python train.py --num_hidden_layers=23 --num_attention_heads=3 --hidden_act="swiglu" --norm="rmsnorm" --init_std_down=0.00868 --lr_mult_down=1.5 --beta1=0.9 --schedule="wsd" --decay_fraction=0.756 --decay_shape="linear" --doc_mask=false --train_tokens=202900000 --max_steps=6193 --dataset="wikipedia_en"
MLP neurons of a small language model. Each row is named by its layer, matrix (gate and up: input weights) and neuron, and shows model dimensions 96-191. Each number is 128 + 32 x the weight over its row's rms, rounded and kept within 0 to 255. A neuron's up and down rows have the sign that makes its largest values positive.
After each neuron's rows, "fires after" lists the tokens most often just before its 100 highest values on Wikipedia text that the model never trained on.

L9.gate284 [124  95 176  69 159 170 125 153 109  82 131 117 171 102 118 187 131 165 104 122  89 125 160  97 168 163 150 105 129  83 149  97 119  68  98 119  94 192  88 133 103  99 101 108 133 114 141 135 129 136 170 128 160 123 139 133  82 127 123 100 125 172 157  79  88  82 123 121 139 137 104 108 132 114 120 144 165  51 115 145  93 145 109 115 138  30 151 126 153  82 137 164 150 104 170  63]
L9.up284 [130  97  89 155 138 159 127 112 153  92 125  87 151 100 108 123 159 116 166 128 139 170 145  90  97 125 124 168 109 116 125 107 157 157 167 167 190 122 125 116 157 108 148 107 136 135 123 113 135 153 162 162 204 113 160 152 104 132 166 106 148 136 206 136  64 104  64 152 156 131  69  96 171 147 118 103 128  54 130 159 126 135 157 144 158  86 136 192 115 128  98 149 190 137 125 153]
fires after: ".", " G", "\n\n", " g", ", K", " K"

L9.gate422 [ 71 179 145 123 131 155 136 173  99 141 213 131 131  89 111 126 146 131 124 162 183 182 177  44 174 142  74 159 105 125 134 122 134 186 114 105  97 139 125 150 127 188 101 172  76 139 130 106 126 144 117  98 126 148 150 134 125 190 159 141  60 171  87  75 116 150 117  75 192 132  98 145 150 116 123 121 177 131 165  82 127  99 131 118 103 143 109 143 113  48 150 124 132 165 107 110]
L9.up422 [170 102  99 150 158 155 160 168  94 111 137 110 115 126 124  79  74  63 119 176 110 165 169 161 128 145 145  75 123  47 114 157  65 131  70 170  95 105  89 123 121  52 146 141 134 153  92 113 189 162 124 189  74 124 158 104 105 119 163  78 154 139 121  98 100 130 146 120 182 125 134 128 131 102 148 128 209 153  70 129 114 149 105 159 114 136 153 108 101 106 109  82 174 135 212 135]
fires after: "\n\n", " H", " h", "\n", " Mon"

L3.gate203 [109 125  84 152  91 132 160  66 137  91 103 120 110 163  87 138 141 142 161 127 138 114  98 195  91 131  76 174 126 124 169 131  93 179 132 111 105 171 121 167 120 121 172 173 144  74  98 140 140  97 135 164 123 151 116  88 121 183 154 110 197  36 114  98 195 135 120 134 131  48  69  97 139  83 136 146 127  88 105 130 106 157 192 110 117 149 145 189  89 102 131 128 129 151 168 112]
L3.up203 [164 152 116 160  89  93 174  94 146 160 103 108 196  74 146 118 166 103 121 127 116 121 118 114 160 114 153 131 179 136 179 107 100 173 185 120 125 150 148 139 132 154 119 145 124  98 179 126 173 157 165 118 151  82 156 153 125 114 136 122 160 124 149 104 205 157 169 129 138 161 120 142 114 157 113 147  63 174 176 175 137 117 128 111 124 151 123 120 125  85 159  83 172  75 135  54]
fires after: "\n\n", "\n", ","

L9.gate117 [ 76 125 145 157 134  92 138  77 187 160 104 166 101 143  78  91 172 164 117 143 159 153 150  80 101 153 164 109  93  83 143  78 120 184 135 165 118 123 104 170 151 180 163 141 123 182 115  92 190 206  94  93 164  80 108 167 174 193  90  85  73 120 154 163  84 100 120  80 126 103 110 165 146 112 130 118 149 127 149 111  89 138 175 130 148  67 159 149 151 131 171  76  66 151 106 141]
L9.up117 [ 84 140 149 129 157 117  63 107  76 138 110 137 103 152 109 111 112 158 153 135  90 104  81  71  30 143 133  88 186 113 112 129 101 113  90 153 119 124  90 114 209 153 128 147 119 108 117 129 227 158 110 153 166 112 103  96 158 159 139 106  68  63 241 173 106 100 123 114  83 130 167 177 167 164 131 105 122 157 153  75 171 130 175  98 106 182 152 130 120 155 181 107 108 119 141 131]
fires after: "\n\n", "\n", "==", "ar", " \"", "==="

L6.gate79 [125 176 177  46 164 167  87 115  75 117  94  94 151 133 154 149  99 133 183 114 154  73 117 118 145  50 135 163 109  90 132 142  88 116 101 111 123 104 115 117  52 130 127 148 118  96 147 156 101 163 165 159 113 157 178 138 132  75 107 177 163 115 136 173 138 149 126 155 135 132 126 159 144  64 124 122 190  93 134 153  85 144 130 114 170 153 172  86 130 107 154 157 150 127 132  79]
L6.up79 [136  63 124 139 121 151 163 145 140  94 122  95  89 148 152  65 119 171 123 145 135  78 179 116 122 120 108 143 112  89 129 118 138 107 126  77 153 110 127 105 125  99 113 160 121 178 146 133  99 141 187  89 102 169 133 121  93 151 136 108 164 150 124 113 107 101 156  52 120 146 150 132 121 148 107  84 111 119 150 116 150 127 189 201 143 144 145  81 175  84 157 112 154  91  84 131]
fires after: " (", " \"", "(", "-", "S", " sub"

L6.gate377 [104 152 141 158 122 121  97 130 150 139 115 171  96 196 107 135 115 154 176  89  87 105  89  95 126  62 148 103 112 165 143  88 123  72 147 118 108  98 127 129 159 109  95  91 104 172  86 100 106 145 149 104  98 122 136 161  65 143 107  67 114 112 110 117 144 107 156 163 125 121  93 115 126 108  76  79 114 147 120 139 145 139  99  82 137  96 184 158  81 141 143 130  77  90 154 134]
L6.up377 [ 93 129 159 149 186 160 113  43 146 132 109 163 184 141 169 133 105 122 141  80 130 106 138 117 106 164 164 150  35 106 146 130 135 131 158 124 158  99 142 146  90  67 130 191 155 132 106 134 124 137 133 128  97 115 110  89 137 128 107 176  86 101 100 117 121 134 103 157 110  91 140 129 131 133 133 122 125 156 111 153  70 171 113 126  91 173 115 127 143 184  92  86 117 177 159  94]
fires after: " o", " pe", " repl", " O", " del", "r"

L4.gate248 [132 173 155 149 105  81 120 124 140 135 142  87 155 183 182 165  84 136 115 144 153 143 110 107 173 119 185 127 148 117 133  52 171 109 197 150 132 134 161  86 153 116 159  98  70 142 147  98 149 106  76 164  97 133 156 141  94  93 148 158 172  83 136 103 209 124 127 141 121 181 146 152 139 181 168  81 141 102 101 139 142 106 125 101 133  54 103 139 146  32 171 109 103 117 129 187]
L4.up248 [172 122 109 118 109  80 152 126  90 183 132 125 130 150 158  95  67 130 125 168 187 138 138 145 150  79 205 135  96 110 154  87 156  86 147 171 110 105 121 166 145 123 102 184 104 147 143 142 204 142 123 175 119 150 207 155 105 115 123  95 111 111 173 164 121 141 122 147  96 124 141 219 129 101 122 103 150 134 136  92 137 154 168 129 136 132 116  99 134  85 131  94  85 158 163 112]
fires after: "\n\n", "\n", "===", "=", "=="

L3.gate92 [151 106 168 177 116  93 136  76 124 119  85 103 160 101 185 173 118 102 109 128 166 106 131 124  99  81 134 120  94 184 156 135 104  99 131 143 118 128 124  59 100 136 156 110 127  83 125  85 102 175 115  88 172  63 100 104 112  65 129 145 143 130 111 152 193 110 107 152 111  88  56 101 130 114 121 172  94 161 130 117 134 116 149  83 127  98 141 146 147 170 137 175 142  88 126 139]
L3.up92 [ 75 189 109 172 114 208 130 124 159 147 116 141 186 117 108 149 112 100 141 114  87 177  80  95 144 109 148 139 143 204 134  60 166 152 143 117  70 134 137 127 133 163 118  85 175 148 140 125 112 101 138 125  90 108  91 120  99 164 165 149 108 128 117 102 161  60 165 174  86 127 139 108 118 116 104  86 120  77  82 122 108 131 116  93 117  78 110 135 101 121 125 129 123 105  88 131]
fires after: "2", "1"

L7.gate400 [104 117 132  78 154  86 155 122  77 144 107 167 136 124 166 154 114  92 131 114 129 138 144  87  69 135  92 183 103  95 124 180 101 123 114 110 101 134 170  53 110 119 127 103  92 154 143 143 134 128 202  28 143 117 119 104 122 141 122 127 102 147 169  78 135 145 142  96 159 105  78 128 147 137  94 143 170 117 129 109 162 126 109 131 154 123  89 162 161 167 151 150 152 187  88 113]
L7.up400 [103 157 117 167 137  97 113 135 191 189  42 155 111 143 129 130 130 180 133 165  98 182 136 115 113 162 127 140  80 141 131 113 101 156 117 160 139 134 138 118 132  87 136 194 112 133 106  90 111 177 104 137 150 246  90 139 158 137 120 149 133 145 133 116 138 156 167  91 121 138 163 136 136 142 186 147 162 157 181  93 124 135 175 179 120 119 116 180  89 138 114 122 140 188  65 127]
fires after: " c", "C", " C", "h"

L6.gate189 [132 132  79 123 132  83  97 123 125 188 163  73  91 148 142 116 140 116 121 154 128  76 138 110  87 120 136 149 138 153  88 140  97 110 170 142  66 135 153 150  96 137 161 134 142  92 134 114 152 124 170 152 106 121 150  99 140 161 146 143 123 108 167 114 148 133 156 117 151 105  37  98 149 189 151 110 104 231 158 117 130  95  82 105 164  89 122 120 132  54 120 125 147 121 179 166]
L6.up189 [150 101  85 155 164 159 106  84 142  86 104  97 147  88 169 123 103 121 182  74 119 131  73 161 108 146 131 106 101 113 149 126  94 159  95 141 106 122  94 177 133 164 148 183 124 129 166 105 183 195 126 125 160 121 153 112  77 116 116  77  62 125 141  71 195 161 152 129 172 120 119 179 126 117 127  48 168  83 135 120 131 153 160 145  93 171 148  97 137  64 149 137 139 129 171  80]
fires after: " p", "\n", "\n\n", " \"", " st"

L16.gate305 [138 158 120 138 114 116 113 134 127  94 204 145 165 130 119 181 140 113 128 155  88  82 137 160  74 147 168 180 100  74  92 144 124 129  87 118 167 134 116 126 121 163 119  82 101 151 143 134  75  85 123 110 162 213 134 137 125 132 136 170  64 111 167 164 209 178 104 131 124 105 145 132 141 120 165 139 139  83 130 104 135 177 113 133 103  91 232 126 103 146 176 116 150  81 173 158]
L16.up305 [109 212 153 135 158 105 105 145  90 110 116 153 149 116 151  87 126 108 126 138 145 156 112 112  42 140 126 155 140 121 146  94 100 107 189 145 238  87 138 125 109 114 161  94 132 160 111 148 175 106 113 175 124 116 158 131 167 116 159  50 131 168 133 148 109 198 180 135  68 137  91 127 185 117 142  78 194 141 102  73 154 185 148 104  69 144 124  99 174 145 128 150 165 135  87 118]
fires after: " |", "\" |", " Sc", " s", "-"

L7.gate52 [115 185 177 104 155 114  69 131 107 106 130 128 123 138  95 119 161 146 192 138  93 115  94 114 130 132  88 158 121  80 137  96 161 128 141 104  35 127 112 117  55 144 149 145  70 126 125 110 139 124 122 210 106 170 148 161 135 161  98 147 154 115 140 153 160  63 128 117 179  48 148 119 146 100 133 119 153 134 153 134 127 115 128 129 190 137 143 181 147 109 177 136 182 118 134 118]
L7.up52 [112 152 120 155 172  95 140 190 143 148  78 139 164 132 175 102 130 117 150 106  67 172 188 158 132 125  94 164 133 125 124 157 153 112  57 132 104 118 154 142 149  95 213 148 138 196 157  82 136 146 138 125  66 108 181 182  85  94 131 113 145 156 174 115 133 135 124 138 118 137 133 172 143 127 145 101 160 102 113  87 108 139 176 129 130 121  93  87  90 153 125 132 204 124 136  96]
fires after: "-", " (", " \"", " \\", "f", " f"

L15.gate153 [168 162 134  96 155 134 160 132 143 109 138  94 130  95  88 148 127 139 148 116 118 147 100 155 138 161 145 121  61 143 155 137 109 161 126 146  94 151 123 194 118 175  87 208  79 142 137 187 153 105 169 153 142 147 129 124 165 147 146 124 136  92 160 159 154 144  49 115 137 106 146 148 112 111  67 136 172 124 157 162  65 170 119 137 120 125 198 173  99  63 146 115 126  98  97 113]
L15.up153 [ 94 121 101  95 162 153 159  91 151  99 107 133 107 168  84 119 169 107 140 115 170 127 139 177 130 141 104 140 118 117 150  98 120 102 123  77 125 152 143 133 155 133 113  79 105 158 147 212 137 138 124 153 148  70 138 121  78 172 155 101 122 141 108 153 186  68  75 143 128 138 118  93 143  54 148 135 147  66 145 160  84 143 208 156 194  80 147 136 122 138  81 174 114 130 161 104]
fires after: ".", "\n\n", "\n", "J"

L6.gate272 [158 152 113 139  81 131 169 165 103 194  89 173 167 143 120 123 161 120 141 128 154 159 154 167 142 122 194 136 149 140 147 100 136 138 118 100 109  96  99 136 158 124 109 100 107 115 181 123 182 171 185 153 179 141 142 104  79 145 125 101 113 155 145  83 109  89 139 120 183 120 101 196 119 140 102 120 113  97  89 129  16 117 151 116 112 173  74 144 147 103 185  42 137 132 142 134]
L6.up272 [154 124 189 158 118 117 142  99 153 121  84  95 166 121 147 127  95 120 124 125 140 154 130 129  56 160 143 171 150 137 123  85  58 127 145 139 144 132  68 108 210 100  59  45  73 140 127 116 139 127 144 174 138 111 121 134  75 172  92 135 173  87 180 131 105  89 156 144 152 170  98 114 103  80 158 128 120 118  91 142  77 115 143  99 186 106 194 143  99 115 139 152 118 114 121 141]
fires after: "\n\n", "\n"

L3.gate3 [161 126 122 139 154 130 158 118 171 142  97  94 114 105 156 128  96 107 120 163  43 176  77 101 120 109 181 160 157 191 111 173 110  90  83 121 119  93 110 112 193 137 101 122 114 101 134 102 160 128 110 121 152 169 120  73 112 140 116 138  89 106 153 189 120 113 133 150  59  69 117 126 126 116  80 155  67 134 126 149 173 110 144 121 111  96 182 105 170 151 106 124  95  99  86  90]
L3.up3 [178 151  86 206 119 111 139  89 154 119 105  98 150 111 120 172 163 126 104 115 164 117 137 129 121 105 153 170 172 153 133 143 131  99 156 115  93 160 156  80 125 176 125 116 153  97  83 154 135  91 115 138 162 131 143 122 149 134 151 149 157 111 132 164 150 168 195 141  22 133 133  86 159 113 122 136  89 115 147 170 148 152 146  83 134  88 190  40  95 151 146 206 161  79 118 111]
fires after: "2", "1"

L10.gate207 [140 174 126 159 129 101 143 184  87 100 123  58 140 143 126 101  76 143 137 157 150  99  98  88 121 120 119  85 116 135 107 130  88 138 136 107 150 117 146 123 132 109 172 114 114 141 106  90 143 181 142 163  68 178 112 134 112 186 132 137  39 130 198 123 116 123 138 109  91 112 124 149 140 181  67 127 173 133  99 118 102 117 100 143 160 102 132 123  95 140  63 159  84 129 123 168]
L10.up207 [116 104 119 136 168 146 148 134 137 111  64 146 114 151  84  99  86 185 145  59 110  93 139 104  83 120 164 113 125 125  55 148 109 164 172 106 126 125  66 117 123 129 126 192  71 204 126 152 178 159 139 164 155 136 175 152 119 128  92  38  96 100  82 137 123 130 129 122 129 171 116 120 152 124 145 100  81 169 153 156 131  71 143 140  69 148 108 133 102  85 103 120 117 153 110 121]
fires after: " p", ".", "\n\n", " d", " re"

L7.gate422 [ 81 102 196 141 139  97 120 127  98 144 150 101 132 108 131 115 165 176  79 122 111 133 160 154 138 234 108 183 124 125 127 147 124 132  94 174 112 100 114 189 113 148 182 122 167 125 116 157 118 132 173  98 185  93  93 103 107 140 124 192 132 111 158 137 175 153  73 117 173  69  80 103 160 104 154 150 113  77 183 128 136  82 145 137 106 144 111 163 115 154 127 137 118 149 180 180]
L7.up422 [127  93 123 142 152 146 156 124 156 111 136 102 161 136 115 122 123 177  91 163  57 110 143 162 132 108 104 134 127 162 142 142  91 130 135  92 112 111 171 187 148 122 115  88 128 107 124 174  95 113 154 142 162 110 131 155 126  83 137 155 160 191 155 106 151 140 150 122 143 146  97 144 140 121 164 118  84 142 167 172  82  82 140  81 115 147 143 200 144 156 169  91  90 123  79 170]
fires after: " K", " Sm", " sp", "K", " Sh", "k"

L12.gate32 [ 80 167 138 185  81  99 165 162 124 106 132 136 168 115 137 135 135 147  82 146  24 148 155 129 170 118 111 138 107 133  69 132 111 107 173 135 148 131 118 166 127 119  85  63 139 114 166 161 124 148 161 153 124  59 139 194 157 115  79 128 210 156 120 135 104 176  40 115 106 161  96 124  99  66 160 143 144  83  81 109 111  59 119  86 114 113 163 130  81 100 128 155 140 121  93 126]
L12.up32 [101 151  75 105 104 118 148 139 162  81 174 105 110  99 138 165 150 113 104  79 117 106 181 116 176 128 125 132  81 107 160 218  67  79  87 185 141 106 171  99 150  91 127 114 151 127 137 166  97 124 188 164 130 105 118 100 181  94 149  73 135 193 134 137 123 190 125 138 106 192 122 140 107 105 160 127 137 151 141 147 107  64 141  84 126 135 127 132 144 140 142 154 128 106 114 104]
fires after: "\n\n", " Sm", " in the"

L10.gate83 [171 190 121 179  87  90 129 139 148 117 126 111 137 126 163 153 137 141 136 164 165 134 132 102 146  86 143 124  70 131 145 122 116 142  98 133 172 141 127 200 140 112 136 106 142 109 179 111 110 103 105  79 131 141 113 171  81 162  82 121 176 131 133 141 206 103 136 152 110 152 144  85 106  85 211 184  88 137 107  79 176 149 107 140 147  85 243 132 134 106 151 173 134 165 142 129]
L10.up83 [205  98  82 105 122 128 113 100 157 168 181 156 125 128  80 136 128 110 115 110 112 129 129 118  57 147 160 113 116 103 128 116 142 124 106 122 200 161 148 146 106 103 167 159  84 112 107  57 135 113 169 172 100 185 107 159 114 123 195 120  99 134 169 155 135 113  73 132 139 152 106 109 150 103 127 157 140 129 120 109  69 122 158 158 151 193 180 120  83 138  95 164 155 138 104 153]
fires after: "\" |", " |", "|---|---|", " col", " Vol", "istics"

L6.gate238 [132 141 121 129 140 124 191 150 130 146 111 146 166 222 107 135  82 132  91 153 109 119 145 128 174 143 148 133  90 133 100 138 210  83 108 166 161 137  84 121 111 115 125  66 135  95 129 103 138 135 152 132 102 134  88  88 116 159  97  94 176 104 128 154 139  98 104  53 120 205 143 138  82 150 151 159 135  86 140 116 179 170 133  93  64 169 136 120  64 158 157 132 102 127 189 140]
L6.up238 [171 141 112 146 157 145 155 111 120 185 160 200 127 103  70 166 117  86 134 145 134 110 123 115 117  82 200 107 112  78  97 115 151 111 100  90 104 128 144 129 106 122  70 125 135 146  69 122 165  73 111 145  94 166 115 116 139 116 159 106 183 145 135 157 164  69 127  61  99  83 168 103 113  57 150 113 176 144  99 153 141 165 159 121 102 162 104 165 105 102 125 184 110  80 125 121]
fires after: "i (", " S", ") (", "S", " R", " |  |"

L15.gate100 [114 115 124 107 119 136 159 114 108 121 129  55  49 158 104 171 140 184 111 165  98  98 138 168 118 134 141 100 167 116 121  69 158 165 162  95  95 100 142 100 135 137 130  86  41 158 150 149 133 149 174  92  40 152 160 100 135 160 120 112  67 202 142 110 102 146 131 114 121 179 122 102 156 136 137 168 169 233 127 155 134 117 117  88 177 132 117 108 158 153 154  88 158 132 143 103]
L15.up100 [110 105 157  71 138 123  88 112 139 117 123 164 197 143 144 109  82 151 121 167 136 166 160 139 104  77 179 132 141 143 140 137 137 115 136 126 146 126  79 138 159 138  78  89 100 176 105 128  93 118 136 151 101  74 147 168 125 165  77 143 148 152 134 150 175  67 170 168 130 136 126 117 107 157  86 116 112 153 121 254 131  36 166 151  89 116 108 108 147 123 115 101  83 191 163 150]
fires after: "1", "und", "ad"

L4.gate38 [152 106  91 157 155 176  93 173 142  77 142 152 140  46 140 189 117 111 162 135 163  96 126 130 139 112 142 173 130 128 146 141  77 111 171 121 137 144 153 133 126 107 118  92  59 114 175 117 156 122 185 155 105 193 119 115  75 149 108 120 151 116 129 120 162 138  80 144 161 104 148 127 174  98 106  84 150 103 128 144  70 165 137 165 177 129 150 133 109  29 130 132 146 133  98 142]
L4.up38 [160 133 109 154 155 120 154 195 176  86 149 172  94 110 154 120 137 138 157 137 143 158 126 161 151 111 108 171 162 159 176 167 149 168  87 138 122 119 114 122 141 135 175 120  95 111 217 140 112 125 214 169 103 163 152 173 143 149 148 117 148 189 138  84 138 136  70 144 132 108 142 111 153 127 110 128  84 120 155 151  85 132 115 155 147 102 120 142 141  64 132 127 109 110  82 207]
fires after: "\n", "\n\n", " (", " \"", "i (", "F"

L7.gate92 [ 43 109 137 136  86 111  92 116 116  80 136 112 126 163  96 138  98 132  92 152  78 205 159 140 150 163  96 153  78 122  97 107 162 105 121 165 145 134 117 193 139 118 125  66  76 141 170 121 134 131 114 123 128 154 196 137 153 150 166 133  79 137  93 112 140 127 149 134 130  99  92 146  67  81  34 135 110 141  83  49 100 131  90 181 157 132  96 150 154 104 136 121 170 116  94 133]
L7.up92 [141 171 116  97 164 192 156 187 161 135 181 160 155  96 173 125 169 158 140 105 178  57 143 106  72 197 162 160  95 119 142 117  93  89 140 157 126 143 135 147 123 195 136  99  89 170 155 117 138 101 223  78 120 133  95 141 107 141 141 105 128 144 144 151 155 116 171 118 112 174 130 200 101 117 109 130 128 140 121 140 140 152 169 134  93 140  98 112 120 160 163 115 124 115 162 131]
fires after: " r", " o", "r", " sl", " Turn", " B"

L12.gate311 [ 83 146 155  93 140 137 136 124 120 165 188 100 220  95  74  85 117 152 103 102 136  85 146  90 125 133 186 100 113 120  94 170 100 171 137 142 121 115  95 136 180 144 128 191 139 101 154 146 141 150 131 159 166 131 155 111 135 129 133 160  47 156 210 102 143 123 136 122 165  48 156  97  90 142 138 150 138 108 140 148 119 154 118  94  89 124 140 130 154  70 160  69 109  98 134  69]
L12.up311 [161 112 111 121 110 106 113 106 169  93 147 124 187 190  79 141 135 117 153 146 159  78 115 133  72  96  94 115 113 127  84 143 115 114 158 142  98 174  64  62 163 120 111 122 142 136 135 111  98 182 102 134 150 180 136 126 113 134 122 102  55 110 150 132  96 119 196 124  79 147  99 129 125 118 114 142 164 145 117 194  90 104 165  94 143  64  99 154 114 177 156 130  82  88 164  96]
fires after: "\n\n", "\n"

L6.gate359 [129 134 131 135  97 127 107 121 112 112 156 162 184  96 100 136 138 117 100 124 163 153 115 159 136 147 112  78  88 111 107 165 165  94 118 142 182 188 159  50 172 114  77 179  89 135  55  79 150 118 124  86 115 143 160  70 104 142 117 122  58 119 181 185 129  93 119 140  98 165 136  63 119 125 136 154 127 138  74 122 147 125  92 156 145  95 107 167 126 100 163 133  96  97 146 159]
L6.up359 [128  91  95  47  91 108  99  93 130 130 118 122 100 118  88 127 148  90 167 182 145 177 120 171 127 181  59 107 132 117 168  87 101 165 135 122 198 161 107  63 161 131 172 116  94  77 115 117 139  98 137 135 119 137 134 127 113 153 119 174  76 120  89 130 119 108 123 140 143 120  78 130 133 114 126 148 107  73 135 112 115 178 126 145 180 140 127 141 124  95 126 136 132  93 129 110]
fires after: " C", " Col", "ateg", " ch", " c", "C"

L6.gate368 [ 62  67 150 113 102 117 144 117 129 143 152 123 140 135 184 154 165 137  79  78  63 110 105 108 150 100 122 127  94 162 134  95 125  61 146 174 146 109  57 107 167 123 158  87  94  94 206  79 144 151 149 125 144 109 155 104 121 102 136  70 207 143 153  93 139 121 117  87 130 129 190 116 101 182 111 182 152 149  66 102 101 146  96 150 137 156 122 133 133 117 122 115 197  93  78 142]
L6.up368 [150  90 156 103 122 101 131  75 154 136 144 132 181  76 151 162 120 111 157  88  94 119  74 130 101 164 156 128 128 140 165 190 184  89 127 111 101 171  67 100 136 103 100 168  83  80 214 112  85  95 156 152 154 122 133  91 124 166 123 101 200 108 183  97 197  81 128  94 174 166 113 118 111 210  52 156 135 168 102  87 139 109 154 169  85 120 104 105  83 106 108 156 113  84 126 123]
fires after: " r", " ext", "-", "\n", " S", " sl"

L15.gate283 [125 120 133 167 116 146  94 152  84 107 114 119 169 154 149 147 136  76  94 102 141  83 113 155 130 132 128 144 153  88 160 120 130  90 113 115 115 131 204 182 127 135 201 170 120 129 169  87 116 145 170 154 166  94 134 131  84 164  77  20 105 169 144 186 121 188 140 113 144 135 171  94 134 112  91  38 181 125 113 120 152 136 114  98 117  68 113 137  54  82  67 151 117 121 121  71]
L15.up283 [133 126 166 150 227  69  98 126 121 103  69 146 139 134 104  64 162  80 177 118 133 149 139 104  88 156 128 160 166 133 121 101 121 112 124 194 101 140 167 124 100 116 200 106 120  71 152 120  96 150  84 174 173 148 135 163 103 137 148 119 163 145  98  90  62 106 112 140  96  80 179 130  54 115 131  82  81 167 139 147  66 146 106 135 135  75  91  88 135 110 114 117 116  93 120 120]
fires after: "\n", ",", "000", " c", " went"

L7.gate230 [111 104  95 139 163 158 192 167 143 130 191  81 148  88 112 156  96 129 108  85 164 197  75  97 154 141 132  33  96 113 177  69  56 160 120 219 195 175 138 138 145 127 112 190 138 176  84 119 189 175 116 123 158 194 133 124  90 129 153 118 129 105 149 189 135 162 174 163 108 139 173 135 154 184 168 117 162 168 137 143 102 145 110 122 145  90  88 135 111 135  56 137 143 132 152 120]
L7.up230 [113 169 143 164  95  85 131  99  84 163 149  94 112 163 142 161 118 103  91 124 180 100  53 105 213 141  73 137 104 123 151 140 193 181  88 169 125 155 156 107 110 154 152 162 160 126  84 131 102 149 112 133  86  56 149 108 122 111 146 179  80 148 136 138  91 138 118 122 144  95 101 129  79 153 116 105  81 142 149  72 118  76  99 191 150 131 128 119 138 147 119 100 127 153 137 145]
fires after: " C", " (C", " c", "C", " dem", "_{"

L7.gate5 [ 91  96  62 104 125 211 133 139 164  94 162 110  87 131 200 111  86 153 103 125 130  53  71 155 110 141  99 107 108  75 163 122 107 125 131 136 111 132 226 120  94 104  73  98 112 143 161 124 145 159 116 152 122 117  96 147 108 125 156 111  76  50 107 191 101 137 157 134 146 127 108 109 170 112  56 131  97 181 134  93 108  94 139 127 116 109  74 103 137 107 157 136 153 133 152 160]
L7.up5 [154 143 185 167 164 153 118 143  73 134  46 132 102 163 105 135  69  97  86 122 122 159 131 156 157 126 152 111 130 144  72 173 127 129  95 129 106 142  63 156 145 160 159 121  38 182 104 158 167  98 115 108 115  73 140  98  77  77 138 159  92 118 112 121 194 117 162  63 123 132 147 112 102  93 146 109 128 158 108 171 137 162 177  83 136 110 112 123 129 138 155 114 139 200 119  96]
fires after: "1", "\n\n", " \"", "===", " (", "\n"

L3.gate472 [118 124 106 138 100 149 124 150 171 146 105 108 212 125 136 179 121  88 157  84 143 151 150 155 135  91 114  96 129 153 159  86 120 136 116 150  96 100 154 128 133  83  84 110 199 181  87 105 129 152 170 139 164 175 126  91 154 246 119 112 168  95 128 183 122  96 147 166 115  97 132 162 155 103 173 125  74 106 160 112  76 114 158 115  72 118 115 116 142 165  77 133 126 157  94 116]
L3.up472 [205 112 133 140 149 101 109 137 171 172 131  83 125 143 112 126 130 115 162 157 130 143 132 181 101 110  94 144 143 147 107  86 141 107 142 177  57 133 145 102 146 139  93  70 120 137 151 110 136 105 190 135 169 190 149 162 136 143  87 173 132  78 115 134 185 167 161 160 126 149 113 136 176 127 172 111  82  48 162 145 144 129 172 117 159 128 110  77 131 115 129 210 130 117 130 131]
fires after: "1", "2"

L7.gate134 [160  56 118 132 151 173 101 143 132 120 148 146 134  87 107 154 227 141 162 121 119 129 138 135 118 131 153 114 165 145  71 127  38 129 102 105 101 102 159 143 132  84 155 152  89  95 123 149 112 152 100  83 108  93 149  80 133 166 134 119 105  62 159 100 135 109  87 117 148 109 149 163 194 148  86 164 139 180 128 117 134 114 138 111 151 129 159 120 110 104 115  64 222  91 141 128]
L7.up134 [124 102 150 190 146 161 107 166 163 113 153  98 105 161 139  28  99 155 104 125 134 208 123 114 133  72 132 105 137 112 155 136 129  94 104 141 129  90  98 110 148 130 126  99 101 186  91 176  56  70 144 123 112 118  98 137 154 146 101 121 103  50 176 123  63 144 145 133 143 154 158  70 190 170  86 130 170 139 115 131  68 174 149  75 147 121  90 172 145 157 190 111 133 175 139 114]
fires after: "1", " th", " old", "und", " d", " Is"

L8.gate161 [132  99 130 103  87 108 139 157 118 147 145  60 148  65 175 122 116 144 113 143 127  70 155 153 153 133 173  96 168 119 124 163  82 108 150 162 169 132 200  79  98 151 111 104 113 159 143 138 103 102  81 166  87 150 147  68 115 172 101 135  91 179 161 169 135 125 138  71 109 126 115 101 168 112 148 171 134 139 197 156 105 147 157 116 126 172 130  88 125 122  90 174 123 135 103 143]
L8.up161 [137 134 140 165 105  69 103 119 126 123 147 119 107 142  84 112 116 107 121 178 133 108 156 114  54 176 137  83 141 145 130 150 100 121 116 122  80 114 115 118 112 122 130 131 120 121 123 128 126 114 139 125  24 148 166 142 100 171 145 195  89 128  84  91 110 165 198 141 155 129 115 160 136 112 118 159 135 133 136 145 109 159 177 115 179  91 143 144 154 150  89 156  76 154 170 174]
fires after: " Christ", "ie", " Le", "ri", " le", "re"